Weights of a small GPT-style language model, trained from scratch on English Wikipedia: 3 heads of 64 (1 for keys and values).
MLP neurons of a small language model. Each row is named by its layer, matrix (down: output weights) and neuron, and shows model dimensions 32-95. Each number is 128 + 32 x the weight over its row's rms, rounded and kept within 0 to 255.
After each neuron's rows, "fires before" lists the tokens most often just after its 100 highest values on Wikipedia text that the model never trained on.

L6.down795 [144  78 151 150 129 131 154 114 108 162  99  91 139 179  99  92  63  56 100  94 110 136 128  50 113 113 155 120 117 149 149  98 101 159  60 161 111 160 176  79 144 188 145  64 136  78 160 104 132 132 101 144 116 130 190 153 149 160 145 131  83 129 169 127]
fires before: "5", "on", "8", "7", "4", "9"

L9.down534 [108 152 136 143 133 156 134 142  58  79 176  77  83  97 150  93 189 171  45 120 109 136 108 125 178 108 124  81 102 128  97 163 131 130 149 151  74 147 216 108  86 139  98  99 145 127  85 156 104 173 153 192 112 142 170  86 156 116  98 155 167 158 166 178]
fires before: "al", "ated", "ation", "es", "is"

L6.down93 [105  53  74 130 142 113 157 174  65 176  59 100 131 149 178 158 149 109 127  94 210  94 132  77 164 154 140 150 113 100 101  60  76  80 159 115 190 151 114 137 141 120  62 164 141 112 105 105 111 151 127  96 182  73  86 112 131 120 160 107 150 146 112 192]
fires before: "hed", "es", "man", "ed", "s", "y"

L6.down827 [188 137 142 108 181 107 167 133 125 142 117 152 108 152 101 131 158 127  80 131 131 182 128 153 109 185 176 155 137 166 171 141 140 122 178  93  88  92 174 155  87  85 113  88 171 119  71 144 124 137 117 167  75 145  98 129 120 116 221 112  87 129  78 151]
fires before: "ation", "ar", "al", "ated", "s", "ter"

L5.down230 [126 111 173 164 172 129 147 126 104 164 135 111 109 177 101 148 157 109 155 151 109 110  77 103  85 104 107 143 184 159 166  94 127 110 157 149 137 147 145 110 165 190  66 131 128  97  88 146 177 123 144 132 131 143 135 122  59 148 112 122 174  78 115 127]
fires before: "y", "ical", "ist", "ies", "ly"

L9.down113 [126 145 144 177 120 163 131  81 106 125 114 136 140 112 152  89 163 102 124 153 185 163 195  60 148 115 135  86  30 100 145  96 107  88 154 176 100 158 127 125 186 152 106 149 126 131 121 162  95 141  99 173 142  88 141 165 135 120 154 116 133 134  80  83]
fires before: "am", "al", "el", "L", "0"

L5.down688 [110 117 155 103 143 111 142 141 127 142 156 126 155 128 171  84  77  97 112 129 105  99 114 120 115 127 169 158  48  69 104 161  98 110 114 147 104  86 126 155 166 141 130 105 121  67  89 145 159 132  92 155 144  81 173 142  98 158 143 100 155 103 103 139]
fires before: "20", "6", "19", "7", "5", "9"

L9.down856 [155 125  74 127 151 136 109 130 118  92 146 102 114 132  90 162 142 110  85 149 220 149  94  95 138 122 104 115  93 171  81 124  92 152 153  92  98 109 138 110  66 177 163 115 172  53  84 105 172 153 155 161 119 100  88 131  67  88 154 105  86 120 220 131]
fires before: "y", "ure", "ion", "ur", "ies", "ed"

L2.down25 [109  95 112  85 154 119 105 150 120  93 135 139 152  76  95 136 189  90 109 150 189 101  69 118 114 158 161 134 155  78 170 163 107 190 153  71  76  88  71  76 112 146 153  82 116 183 140 167 157 103 174 102 146  58 113 165 114 115 125  78 135 200 141 174]
fires before: "-", " ", "The"

L2.down594 [116 135 163 140 152 123 145 172  86  82 158 109 132 113 118 182 132 152 167 130 136 121  98 140 164 133 128  95 183 162 139 141 178 165 134  80 130  68 141 113 107 124 160  51  99 126  96 127 205 125 144 116  95 129 186 113 151 160 171  90  95 117  59 125]
fires before: " ", "1", "10", "0", "9"

L8.down688 [148 113 168  90 172 124  86 116 110 109 105 125 143 154  79  98  88 159 111  93 144 135 136 135  76 150 168 110  97 135 112 150 115 142 109 116  83  93  90 117 171 127 178  60 166 155 154 139 143 155 112 115 112 127 115  90 157 111 115 174 143 143 165 152]
fires before: "ing", "ed", "e", "en"

L9.down710 [153 107 144 150 185  93 101 174 114 112 116 156 133 129 132 150 136 123 148  81  51 142 131 111 123 149 170 132 129 122 136  91 116 182 146 197  55 171  83 140 175 131 119  94 138 151  94 126 118 173 133 151 170 135 161  97 146 149 145 127 130 182  85 152]
fires before: ")", ",", ")\n"

L6.down577 [207  97 160 173 150 130  53 132 153  98 117 135 155 184 145  94 118 136 160  64 106  71 100  86 182 104 178 105 142 105 181 108 166 144 131 131  53 144  98  90 107 163 149 157 145 182  98 102 185 185 141 154 215 144 155 158 119 129 143 108 102  88 171 109]
fires before: "ation", "o", "ar", "ary", "it", "c"

L2.down189 [162  84 113 124 128  86 122 130 145 148 106 158 152  97 107  68  84 155 153  94 126 155  83 185 135 115 107 104  79  87  51 166 126 123 145 130 130  26 117 134 109 187 139 123  73 162 136 159 152 119 123  52 119  78 160 193 116 131  67 119 130 142 142 127]
fires before: "t", "ound", "ch", "m", "l", "g"

L9.down682 [ 78 146 129  96 102 104 106 128 104  80  68 148 101  81  55 123 103 115 136  79 103 108  91 179 104 146 117 145 163 113 100  92  62 119 106 128  91 109 182 148 139 133 188 194 129 121 114 188 156 107 116 146 133 191 151 156  88  74 105 180 114 114 138 146]
fires before: "6", "7", "[", "ge", "8"

L8.down58 [130 117 184 115 172 127  49 102 111  66 114 129 169 169 110 163  38 137  88 149 156  86 110 104 100 146 166 146 105 152 116 180 145 149  90 158 167 131  78 130 121 114 150 154 135 204  90 111 119 133 150 173 104 155 133 147 128 126 146 164  59 137 178 131]
fires before: "8", "0", "4", "6", "3"

L9.down325 [142 106 120 121 100 170  78 120 107 110 119 143 121 122 167 144 112 179  95 142  63 119 100 105 128 105  95 135  54 133 177 131 109 124 133 127 102  79  99 112  43 104 119 107 180 115 165 108 168 136 116  86 160 169 177 162 125 118 167  68 124 180 134  72]
fires before: "all", " ", "o"

L5.down471 [127 127  96 104 151 146 106 116 114 106 132  74 104 160 126 176 133  90 157 155 138 117 167 116 118 140 188  99 114 159  98 190 123  99 111  65 122 125 195 128 123 133 108 169 123 157 106  91 162 114 131 137 195  66 113 210 110 149 137 143  98  98 147 140]
fires before: "y", "ed", "s", " of", "iz", "a"

L4.down21 [126 170  79 125 197 152 182 100 102 136 144  96  66 179 143 169  84  75  88 144 140 152  70 128 162 120 118  98 136  74  67 128 154 115 159 151 149 148 141 106 104  79 134 116 138 144 171 137 147 123 137 143 169  55 129 104 152 109 153 132  94 165 101 100]
fires before: "l", "s", "ect", "p", "ical", "at"

L9.down137 [105 108 147 170  84  93  89 102 188  49 113 214 170 104 137 142 124 164 138  76 148  78 155  97 120 149  85 182 147  84 153 163 130  94 135 145 130 128 139  82 110 160 137 164 141 170 132 140  77 152 149 162 135 103 149 111 105 124 118  97 104  88 146  72]
fires before: "o", "%", ".", "op", "ru"

L8.down615 [136 139 149  69 142 180  75 134 154 181 116 120  51  95 109 143 117 117 154  77  63 187 167 120 135 148 126 111 164 158 189 140 133 164 179 129 189 107  86 141 109 156 145 112 234 170 105  99 131 112 148 134 169 116 130 162  80 153 119  81 111  88 109 195]
fires before: ")", " |", ",", " (", " \"", "\""

L6.down122 [ 89 130  92 166 181 130 107 124 138 178 152 132 149 141  84 128 144  45 164 122 133 105 168 113 155 133  96 209  69 160 111 124 127 146 128 132 140 134 155 118 128 136 119  70 109 141  64 143  94 142 127 133 179 176 142 106 113 164  84 154 171  83  98 129]
fires before: "r", "y", "ly", "hn", "e", "ec"

L5.down148 [152  97 101 108 129 110 154 168 165 121 165 151  98 125 113 140 143 160 119 140 134 113 107 121 154 169 103 153 149 114 175 126 210 179 136 111  49  95 135  70 124 141 136 150  53 185 133 195  61 141 111  46 111 175 115  47 214 134  85 137 156 147  96 109]
fires before: "e", "ut", "ad", "or", "ates", "ing"

L8.down388 [128 152 144  78 106 125 120  85 100 131 108  69 109 163 141 151 146  49 119 140 148 114  77 111 104 140 148 176  86 114 173  47 188 116 153  89 110 128 107  83 136 134 167  92 120 153 141 125 121 146 177 130 107 172 105 153 128 143  94  52 115 152 114  50]
fires before: "m", "en", "ubl", "an", "mer", "ic"

L5.down803 [ 94 197 133 133 141 143 154 169 111 121 101 150 119 133 177 118 131 190  64 164 118 172 182 128 131 111  98 144 173  89  71 179 133 140 143 137  70 102 142 117 132 115 130 126 156  88  86 137 118  76  70 164  98  60 149 152 138 107 130 132 119 157  68 167]
fires before: "p", "v", "od", "l", "n"

L9.down271 [144 154 175 172 111  91 160 132 154 166 129 144 174 158 175 170 147  65  52 121  93 123 115 154 110 159  87 132 122  67  95 136 142  86  94 112 150 163 163 133 104 120 138 131  80 109 165 129 126 146 140 172 118 156 144 122 127 112 188  30 134  96 160  93]
fires before: ".", " of", ",", " in", ".\n\n", " to"

L5.down267 [159 137 148 121 137  89  78 105 152 179 155 116 117 139 155  81 130 109 190 124 158 113 146 163  74 115 177 149 117 146 108 162 123  96 118 100 119 171 105 172 136 157 108  89 111 172 216  52 155 152 163  63 150 143  92 120  80 193 147 122 100 121 142  87]
fires before: "\n", "\n\n", ",", ")", ")\n"

L8.down623 [128  89 110 117 151 134 157 159 149 113 157  87 155 157 161 100 133 139 118 174  64 108 193 132 118 150 153 130 135 121 117 141  90 159 132 139 127  71 105 136 164  88 167 143  97 112 167 128 112 154  81 146 114 129  97 123 123  64 188  72 147 173 105 148]
fires before: "ut", "n", "p", "ther", "ver", "r"

L2.down640 [100 131 159  82  91  94 167 157 116 118 131 170 119 143 168 105  96 189 143 104 212 170 114 168 164 143 133 127 124 139 143  71  82 117 101  72 160 172 152 183 114 137 130 134 156 133 153 157 154  75 128 152 173 148 121 107  92 113 152 109  95  95 136  76]
fires before: "iv", "pt", " of", " and", ","

L8.down780 [178 147 133 108 179  96 172 108 125 107 124 133  94 128 152 182 163  79 133 108 115 114 171  54 103 146 148 149 131 122 150 176 187 129  78  94 199 108 133 156 132 129 103 111  31 104  78 130 155 130 126  73 111 102 105 167 155 137 144  81 114 120 127 108]
fires before: ",", "ly", "t", " to", " the"

L6.down625 [ 76 124 111 127 113 112 106  94 151 156  84  66 165 131 100 160 171 130 107 126 175 136 135 112  96  86 102 155  58 100 125 152  82 128 111 134 164 159 137 105 151  82 150 126 142 119  85 137  99  99 194 105 132 112 164 165 160 137  82 113 123 172 157  97]
fires before: "ch", "st", "an", "ic", "c", "ations"

L9.down854 [155 110 141 146 145 172 159 175 150 143 135  86  82 114 140 112 150 143  76 164 178 201  71  82 120  93 152 151 164 180 168 146 184  98 133 202 106  99 165  93 160 107 107 133  91  82 153 138 157 105 172 155 153 151 109 159 128  95 109 147 172 101 153 113]
fires before: ".", "et", "'"

L2.down628 [112 160 136 123 146 130  55 120 170  74 109  99 112 105 187  88 142 107 139  84 105 122 124 119 154 187 112 147 124 159 162 110  87 135  77 205  71 138 149 117 114 165 131 120 114  95 102 126 171 125 161 139 123  70  71 124 166 182 144 129 110 119 102 159]
fires before: "m", "man", "en", "an", "ing", "b"

L8.down740 [107 151 134  93 129 145 129 175 143 101 113 143  82 177 134 105 125 168 131 150 125 163  82 163 157 124 148 159 159 104 108 104  68 141  71 127  97 137 141 151 154 118 133 177 131 169 113 142  88 114 114 155 108 107 138 132 121  63 164  49  80 100 170 176]
fires before: "h", "ic", "if", "and", "r", "ation"

L4.down486 [137 104 129 110 112 149 152 180 102 126 142 118 168 106 127 110 130 131 141  90 114 113  93 119 142  79 136 157 129 132 130 156 149 158 133  91 180 153 163 110 143 138 135  98 125 149 145 126 171 118 106 103 149 127 187 161 110 190 144 134 117  80 154  64]
fires before: "em", "st", "r", "s", "all"

L6.down779 [176 178 103 193 165 105  93 165 141 111 134  82 158 192 125 136 119 170  81 120 100 101  89 122 151 166  70 127 110 178 141 172 210 112 167 146 139 133  95 107 121 122 168 107 105 137 157  92 115  92 140 128 148 121 119 114  76 138  72  91 115 146 162  81]
fires before: "ew", "im", "ut", "ous", "l", "el"

L9.down821 [129 175 138 146 146 170  73 138 160 110 146  98 113 161 105 121 171 143 140 192 123 164 168  73 120 177 113 134  99  59  73 122 147 133  99 147  83 164 213  75 113 177  96 147 172 125 136 115 139 146 105 133 167 120 145 112  93 138 159  94 123  42 125 109]
fires before: " |", "nd", "am", "v", "our", "el"

L9.down683 [ 77 101 103 133 135 142 106 173 193 127 105 122  91 155 127 122  83 147  92 121 140  89 157  76 132 162 186 102 132 121 120 196  97 132 112 123 182 114 147 159 181 144 173 120 144 107 102  97 139 143  90 166 158 155  87 153 105 111 128 126 132  91 116 151]
fires before: "p", "le", "ff", "n", "r"

L6.down329 [143  79 170 148 131 109 152 142 165 112 158 157 120 119  96 142  48 101 119 106 167  69 187 125 167 128 196 153  92 211  75 133 152 112  77 150  99 144  91 132 174 151 157 156 114 110  97 110 101 102  93 167 133 137  64 139 103 109  96 116 141  97 126 124]
fires before: "19", "20", "3", "1"

L2.down469 [121 154 139 171 120 159 134 147  89 123 165  83 109 204 106 158 121 166 104 138  89  94  59 115 122 130 131 109 108 142 139 128 159 114  89 124 196 150 158 121  73 119 135  92 108 164  84 139 136 129 170 110 139  87 162 123  95 167  85 136  99 106 178 210]
fires before: "p", "pl", "pr", "t", "per", "ion"

L9.down49 [154 115 115 194 185 208 113 150 129 137 125 151  72 137 157 152 107 123  69 147 141 179  76 162 118 119 125 125 114 100 118 114 162 137 102 178 107 136 168 144 163  89 150 109 126  97 115 114 116 149 113 179 144 123 120 141  84  79 185 117 114 161 172 152]
fires before: "|", " in", "ad", " to"

L2.down292 [131 107  95 115  97 166 124 121 102 128 116 161  71 208 141 114 115 154  88 132  71 151 130 161  78 121 117 122 112 123 153 155  73 143 112 175 102 139 194 115 101 222 132 192 130 134  81 125  97 134 158  90 151 114 125 160 107 152 117 137 113 120 136 126]
fires before: " ", "\n", "ed", " |"

L9.down330 [142  79 156 103  80 194 138 104 105 147 159 149 146  91  95  63 158 115 129 171 138 139 144 112  94 164 161  91 125 104 115 102  76 120  83  99 149  73 102 127 118 127  78 111 100 146 144 157 153 139 158 105  90 145 161  89 159  98  97 137 123 148 163  84]
fires before: "en", "ing", "y", "ep", "at", "il"

L8.down791 [ 82  72 130 149 122 116 122 135 113 103 149  82 121  86 108 172 128 133 170 105 122  97 110 127 152 180 117 181 105 105 138 147 136 110 134 180  63 147 142 115  99 155 189  95 107 148 118 149 113  89 122 140 145 150 110 170 137 106 116  84 151 163 132  93]
fires before: "8", "6", "e", "5", "9", "7"

L8.down803 [130 160 142 170 125 168 173 186 161  75  83 163 107 131  86 121 135 121 194 106 105 139  86 159 147 195 143 141 115 133 144 154 106  99 134 127 149 164 164 149  87 111  98 154 134 100  59 143  76 181 169  57 147  72 149 100 128  60 149 174  71  98 151 112]
fires before: "e", "er", "ed", " the", "ile"

L9.down566 [182 113 137 174 136 163 136 134 111 104 156  88 150 165 164 129 120 115 118 193 127 134 133  95  99 114 126  57 129 145 186 188 113 137 116 154 146 213  99  99 128 120 145 108  97 127  91 141 154 104 131 180 137  85 130 120 114 152 105 147 113 125 147 154]
fires before: "2", "3", "4", "0", "7", "1"

L9.down527 [145 141 137 169 118 205 124 168 120  94 118 116 137 144  97  79 146 142 114 110 102 159 142  72 124 122 186 114 125  67  54 113 138  78 188  96 132 125 125 137 184 129 134 141 127 116 157 125 157 138 134  74 152  94  87 137 159 143 112  83 111 142 176 134]
fires before: "-", "ch"

L5.down4 [ 95 128  59 189  52 114 157 160 187 100 135  91 128 139 125 113 118 105 132 140 144  83 134 142  95 127 135 126 167 143 133 136 109 183 135 148 116 149 166 122 153 129  94 119 125  91 123 113 141 143 165 151 148 129 138 135 139 128 137  98 137 132 136  46]
fires before: "ay", "um", "ies", "n", "es", "ff"

L2.down442 [175 120 191  93  53 181 162 141 169  84 108 119 125 117 130 122  89 163 154 177 108 133 102 136 121 120 130 120 105 120 158 125 126 127 177  92 138 159 164  98 145 131 145 147 173  92 137 125 104 116 177 120 202  95 101 165 148 123 118 112 125 162 107 129]
fires before: "-", " "

L5.down727 [ 81 120 207 124 129 148 105 133  97 142 100 183 121  92 119 122  62  88 104 148 112 149  99 140 143  87 129 112 128 103 109 108 127 101 116 159 131  92 150 113  82 104 105 103 104 140 147 124 131 164  97 176 121 158  77  99 187 163 134 158 115 159 154 122]
fires before: "en", "her", "t", "gh", "m", "am"

L8.down182 [146 156 119 149 161 159  97 113 114  91 130 120 178 128 150 146 182 133 137 170 123 132 129  83 122 133 153  84 147 175  92 119 121 135  93 138 146 114 137 142 121 143 106 130 139  83 105 153 152 124 110 110 133  83 103 166 136 140  78 141 131  94 143  98]
fires before: "en", "g", "ard", "ing", "f"

L2.down79 [121 148 175 117  86 110 182 104 173 138  79 197 127  96 164 140  64 232 136 101 154 111 105 135 120 120  90  45 140 104 121 141 107  90 124  99 166 133 129 116 142 172 131  93 135 146 129 129 131 164 129 135 162 132 174  95 130 134 128  85 138  94  72  94]
fires before: " ", " T", "-", " b", " M", " A"

L4.down469 [134 113 165 127  99 201 163  92 102 109  94 134 125 134 163 142 116 144 123 187 112 124 160 149 122  67 147  85 109 123  90 146  87 106 129 128 139  85 190  81 138  77 195 136 111  97 110 186 112  88 139 104 150 128 134  97  98 164 127 110  91  93 143 176]
fires before: "ed", "e", "k", " ", "p", "ton"

L9.down644 [129  85 140 139 131 118 133 106 139 129  93 168  84 123  83 122 148  74  86  94 181 103 150 184 163 104 202 107  90 113 101 159  94 113 115 193 148 145 128 123 131 135 177 128 146 100 195 121 101 141 100 171 145 123 107 108 121 143 142  92  96 175 216  74]
fires before: "ur", "n", "e", "ure", "ct", "ther"

L6.down861 [136 112 157 116 140 119 146  52 112 102  63 110 151 143 110 151 122 113  87 118 121 135 169  71 126  87 143 147  95 177 135 134 157  74 102 102 123 155 207 130 193 112 110 112  92 108 116 125 117 140 134 136 195  72 133 167  85 162 132  93 179 123 145 145]
fires before: "ational", "ous", "ation", "inal", "v", "in"

L9.down375 [150 158 165 200 152  65  92 149 113 169  95 136  69 224  83 159 153 128 104 123 177 100 138 112 149 180 129 111 126 113  47 119 129 147 125 126  84 124  91  91 111 134 171 212 145 137  98 122 125 140  92 141  86 134 107 161 134 148 164 133 104 125 139 134]
fires before: "-", "|", "ic", "r", "s"

L2.down790 [129 115 136 155 176 129  89  94 153  99 129 121 126 132  78 125 181 149  97 109 164 148 112 121 165  37 148 175 114  87  89  98 101 125  98 101 105 171 164  89  98 136 133  83 137  69 150 182 179 109 104  99 109 138  79 150  91 139 122 150 125  86 174 166]
fires before: " ", "t", "al"

L9.down829 [156 126 127  70 142 112 109 178 153 152 169 114 120 123 128 122 125 151 189  94 175 141 149 137 157 177  62 146  52 140 120 140 126 110 128 123  85 135 146 134 123 150 137 134 112  90 224 111  62 174 168 159 118 152 131  94  88 174 131 120 165 184 165 137]
fires before: "k", "t", "x", "–", "ent"

L2.down688 [ 57 131 105 142 163  90 159 110 167 119 141 151 154 125 180 139  68 124 165 138  95 119 100  76 147 148 126 149 157 175 140 114 133 156 136 126 106 135 143  41 181 105 144  99 157 141 148 154 137 133 123 114 121 141  66 145 134 162 131 174 152 121 122 140]
fires before: " ", " |", " H"

L5.down495 [179 127 165 148 136 120 110 108 113 153 124  99 177 135 129 132 125 171 145 144 158 132 135 142 173 104 187 125 108 121 134 203 113  71 124 138 144 143 125 124 207 112 144  99 111 131 118 169  69 168 141 133 162 137  96 101 136 122 165 126 122 147 178  78]
fires before: "ther", "n", "ut", "ver", "per"

L8.down301 [135 143 149 133 169 105  97 168 119 102 162  93 135 113 129 117 113 138 111 154 132 107 115 113 177 117 107 141 139 141 159 109 151 100 140 129 124 145 177 102  91 111  66  82 135 109  82 145 156 133  68 163 166 131 150  80 142 139 145 148 103  87  86 113]
fires before: "al", "ation", "at", "on", "ed", "as"

L2.down861 [117  61 165 147  90 145 182 131 156 129 128 173 114 167 158 123 103 159 197 105  96 132  76 152 111 121  84 112 126 113 116 114 131 114 141 132 177 103 156 137 128 133 156  98 160  75  86 217 154 160  64  98 156 147 122 156 105 160 166  93  82 145 109 125]
fires before: "-", "t", "ac", "it"

L5.down855 [143  67 163 122 145  72 113  73 176 110  96  80 173  61 157 100 106 132 182 108 128 164 146 112 106 136  46 163 124 111 152  98 137 167  71 124 112  61 101 200 115 129 172 154 153 134 133 123 180 111 109 137 110 168 179 147 112 117 146 123  84 155 129 125]
fires before: "\n", "\n\n", "ess", "it"

L4.down682 [211  92 167 121 120 135 158 125  97 158 138 165  89 174  50  71 143 132 155 132 127 118 104  68 104 131 206 129 126 152 144 143  55 203 121 163  79  96 151 131 148 143 150 101 138 138 104 173  96  97 148 137 135  88  57 101 140 150 152 106  98 177 165 178]
fires before: "f", "ation", "ar", "iv", "i"

L4.down648 [145  99 114 125  75 107  84 143 136 159 160  70 145 164 165 100  79 107 132 152  76 104 179 146 120 105 176 191  89 154  83 177 136 102 125 146 149  97 154 137 137 164 157 123 156 104 135  84 105 123 169 110 154  82  87  79 141  86  95 158  82 160  91  75]
fires before: "ld", "io", "ents", "i", "y"

L9.down526 [127 128 136 155 185 142 130 128 164  79 115 156 173 101 212 117 148 204  88 144 142 149 128 151 126  73  93 142 154  94 122  99 164 167 169 160  95 146 134 138  91 175 104 110 226 132 181 126 137 177 147 100 103  86 161 129 108  87 106 152  88 148 167  97]
fires before: ")", "ul", ".", " (", "h", "%"

L6.down756 [121 101 132  63 115 111 102 117 181  81  88  71 180 114 158 120 137 104 139 129 116 145 110 170 126 150 143 174  78 145 155 148 136  57  80 132 135  90 130  65 117 118 122 120 150  75 135  92 159  85 136  97 153 115  88 148 131 114 123 125 126 195 149 115]
fires before: "ent", "ous", "ew", "ed", "hed"

L9.down547 [101  81 179 118 135  98 106 184 120 162 163 142 183 135 157 158 123 171  87 157 176 182 213 110 113  97 173 178 145 121 164 154 141 141  79 139 163 113 161  79 128 138 123 172 109 112 125 105 135 116 153 130  45 115 133 113 108 126 130 158 148 106 170 103]
fires before: " ", "in", ".", "ical", "r", ";"

L2.down553 [ 97 113 149 112  91  99  89 118 104 151  91 133 124 145 111 143  85 155 135 143  99 165 124 132 128 177 116 126 114 113 123 145 153  69 146 116  96 129  62 116 122 159 149 112  94 186 114 123 101 152 107  87 111 173  92 137 144 115  44 136 110 111 165  95]
fires before: "b", "l", "g", "-", "ge", "p"

L9.down300 [176 103 142 143 158 188 116 186 135 131 178  64 123 181 116 106 130 136 155 121 141 111 133 146 101  96 176 158 168  87 130 167 148 157  56 128 167 110 111  73 110  95  83 111 139 180 101 153 173 149 149 186 118 171 174 121 103 115 170  78  60 109 165  83]
fires before: "n", "r", "per", "ct", "p", "ther"

L5.down760 [154 129 118  85  97 132  94 157  83 153 207 124 121 155 151 143 140 144 105 125 130 155 199 122  84 137  85 145  67 138 137 117 136 172 129  93 169 181 174 155 122 101 154 160 104 147 127 136  88 156 142 153 105 102  99 130  47 146 108  78 110 147 100 180]
fires before: "t", "x", "in", "at", "c"

L8.down571 [160 114 133 161 126 130 124 135 159 138 121 108 129  84 128 119 139  97 105 117 129 179 127 140 151 109 113 194 161 106 120 103 152  78 184 114  97 157 131 188 175  99 127 168 123  59  62 162 215 127 119  74 107 170 179  68 154  86 151 161 177 189 167  86]
fires before: "\n", "\n\n"

L8.down38 [163 129 128 160 166 117 145 186 113 131 133 161 123 129 152 149  87  71 136 122 140 107 135 192 170 162 149 105  69 106 110 121 130  89  88 123 149 133 125 133 143 142 126 130 124 142  95 121  98 150 133 136 150 164  88 126 140 138 133  55  70 146 186 136]
fires before: " of", ",", ".", " and", " was"

L5.down204 [154 184 118 156 103 169 145 142 146 126 136  91 147 137 118 185 110  74 173  80 135 105 143 152 147 109 125 148  91 199  90 154 176 116 127 128 124  65 116 138 159 143 124 108  97 127 101  98 139 129 171 175 108 154 158 129  50 115 106  80 131 151 152 137]
fires before: "0", "3", "2", "7", "1", "4"

L4.down598 [ 83 187 133 155 157 150 141 152 165 117 133 152 155 168 188 102 126  89 108 136 171 119 120 188 147 136 112 160 188 130 109  76 102 123 104  84  91 100 170 149 144 128 172  69 137 160 103 115 148 158 111  55 189 115  90 118 158 144 141 123 141 103 117  84]
fires before: " ", ","

L4.down347 [120 143  69 144  88 150 136 128 124 114 139 117 158 112  90 133 160 125  85  90 145 131 101  70 127  62 147 137  82  99 156 167 114 141 161 168 142 161 154 119 102 102 143 123 112  98 171 129 179 197  96 139 116 146 169 146 119 101 184 150 134 112 144 178]
fires before: "own", "ool", "and", "ep", "ow", "t"

L9.down431 [116 171 151 115 123  99 134 115  82 137 162 113 104 147  93 143 112 181 112 118 148 115 184 144 117 125 169 118 112 102 130 127 117 177 106 125 103 125 132 129 124 123 125 118 143  84 133 161 179 131 147 125 161  97 138 120 170  78 186  76 147 143 144 122]
fires before: "ed", "l", "e", "is", "ail"

L8.down890 [122 106 187 134 126 137 144 134  96 112 111 153  47 109 180  90  92  69 106 169 107 130 132 111 121 107 147 152 120 145 150 141 125 121 120 153 134 125 140 173 115  85 120  97  86 106 141  96 145  87 115  76 166 110 113 118 150 129 101  94  69 154 148 117]
fires before: "m", "ce", "t", "g", "p", "f"

L2.down148 [139  83 199 143  64 140 174 118 172 133  61 161 115 169 119 132  35 169 178 122 102 172  61 149  74 104 114 117 194  88 190 120 105 122 126 103 148 164 158 119 137 177 136 129 148 115  93 160 106 164 119 115 170 138 127 141 112 111 149 125  84 105  94  82]
fires before: "-"

L6.down525 [137 140 135 126  58 168 135 139 143 132 145 224  86  95 134 127 124 155 162  67 167 179  91 118 136 128  39 157 160 105 105  95 152 129 144 127  77 133 130 159  95 190 135 202 158 122 154 130  80 137 174 139  98  87 136  97  65  96 114 171 111 131 124 188]
fires before: "ue", "on", "al", "ch", "ed", "ment"